Weights of a small transformer language model.
Architecture: LayerNorm before each block, learned positions, no biases in attention or MLP, untied embeddings.
MLP neurons of a small language model. Each row is named by its layer, matrix (down: output weights) and neuron, and shows model dimensions 16-143. Each number is 128 + 24 x the weight over its row's rms, rounded and kept within 0 to 255. Numbers have three digits each.
After each neuron's rows, "raises" lists the tokens whose logits its output raises most directly, leaving later layers aside.

L14.down397:110138151111097103098162126114147169103120118133125145119123118123114143118109125115150115111127146149102110160128146104122105081152179132106142121135111103117155154106117142157113146145126127131100171126150156073153119107160128111161110143091128154156157159141157126115155087115154116091145153130139150179097127144091087103145115111116112170142138158062129157120150101126133121168165
raises: "h", "c", "cle", "ced", "te"

L11.down49:143118183110107182087136129150140087136113122107153121198102119137120124116126125156112151119108103103153101095139093115087077108140112107092133146135117152149109123146112098123106151148155123126129128060151153115093122144136141108137105138158128116100157143127142156080158121163142198136114124156128141131151104099154140169105142107125109134112147161179128131145141118151112108113155
raises: "mi", "yd", "min", " ft", "man"

L11.down22:138164117101085120140125137168126134127087093137119118114161140145159138127092101157115128108122158145119125142163122127103118107146152147136160131135102084110157145155135108137113148155125080086112147140185149129119118118161120143153146088137113143144121129139154054142121148092152080107142152106111118141138090125184181115118108109130103118103108097105112139157144126142128180143144
raises: "ge", "ge,", "ce", "gin", "raw"

L10.down612:129120156097154144090142095111160129116165142074122141135178149133129115115163086121159127155149116120125137105101121118115128105121125134117165088092161131163137127151173132141101112147144139122147103143155148085108113086080128127150170128115117117117129131125110126151100164087173145130123088153103128127134125115154151119155073135112104132181138122191118142122127130122125141171087
raises: "ation:", "ation.", "ation", "ation,", "ations"

L4.down1:133124094129130114089125170135137121110132132102093158135109118135120128133120102193147154174128074156128100136110144123102143133131115127110103151114158091089087078150158102109147113139118112106103166102121115122147110112140124117148105130131111154126116104143148103140144150147103132146147097109128106133075114127098127139119138153166105127110171134073147095142127187212126179131154
raises: "|---|", "ise", " ==", " Votes", " Position"

L12.down109:141157146152123097135123144120149082114138118155094151107117113125166109106174117143107135129165134134117158166073099098101130156092158152104129147131082105114086125138147125144163090139173102134139149117141098155111114114113176156140135121112147145126075132118138134124082188118135119126142149130104146157128164081109169091142118124142090115121111125075124143084162151112149160138174
raises: "imately", "ually", "'t", "ically", "clud"

L14.down488:118074142124159092120113137152131120098113085147147135150133134129080111090110175105121126138100132139153155140132154137117136141151139147089134162144097120137085152130148151128126126111125112158147123089142107098123135110079122115099111169148155091115097118100141147135147173117097080135121131115147131156110160102109102148145139101117106138141193115145161143150149155110131120072193
raises: "s.", "s,", "s)", "ide", "s==="

L9.down360:078124135108146126155140126118163127112116141134075100151089126100111137112113137102155161122067119141093111115159130156113144131105115133153135107127115127154109153101091172118153162133135145125113130139155168126156125129108097131134118135098103152138131082069173146131109128095116184121117138172148133119155094155178116124068144120128115112164119149095092120138136130100124163152132
raises: "e", "ation", "ative", "ating", "ation,"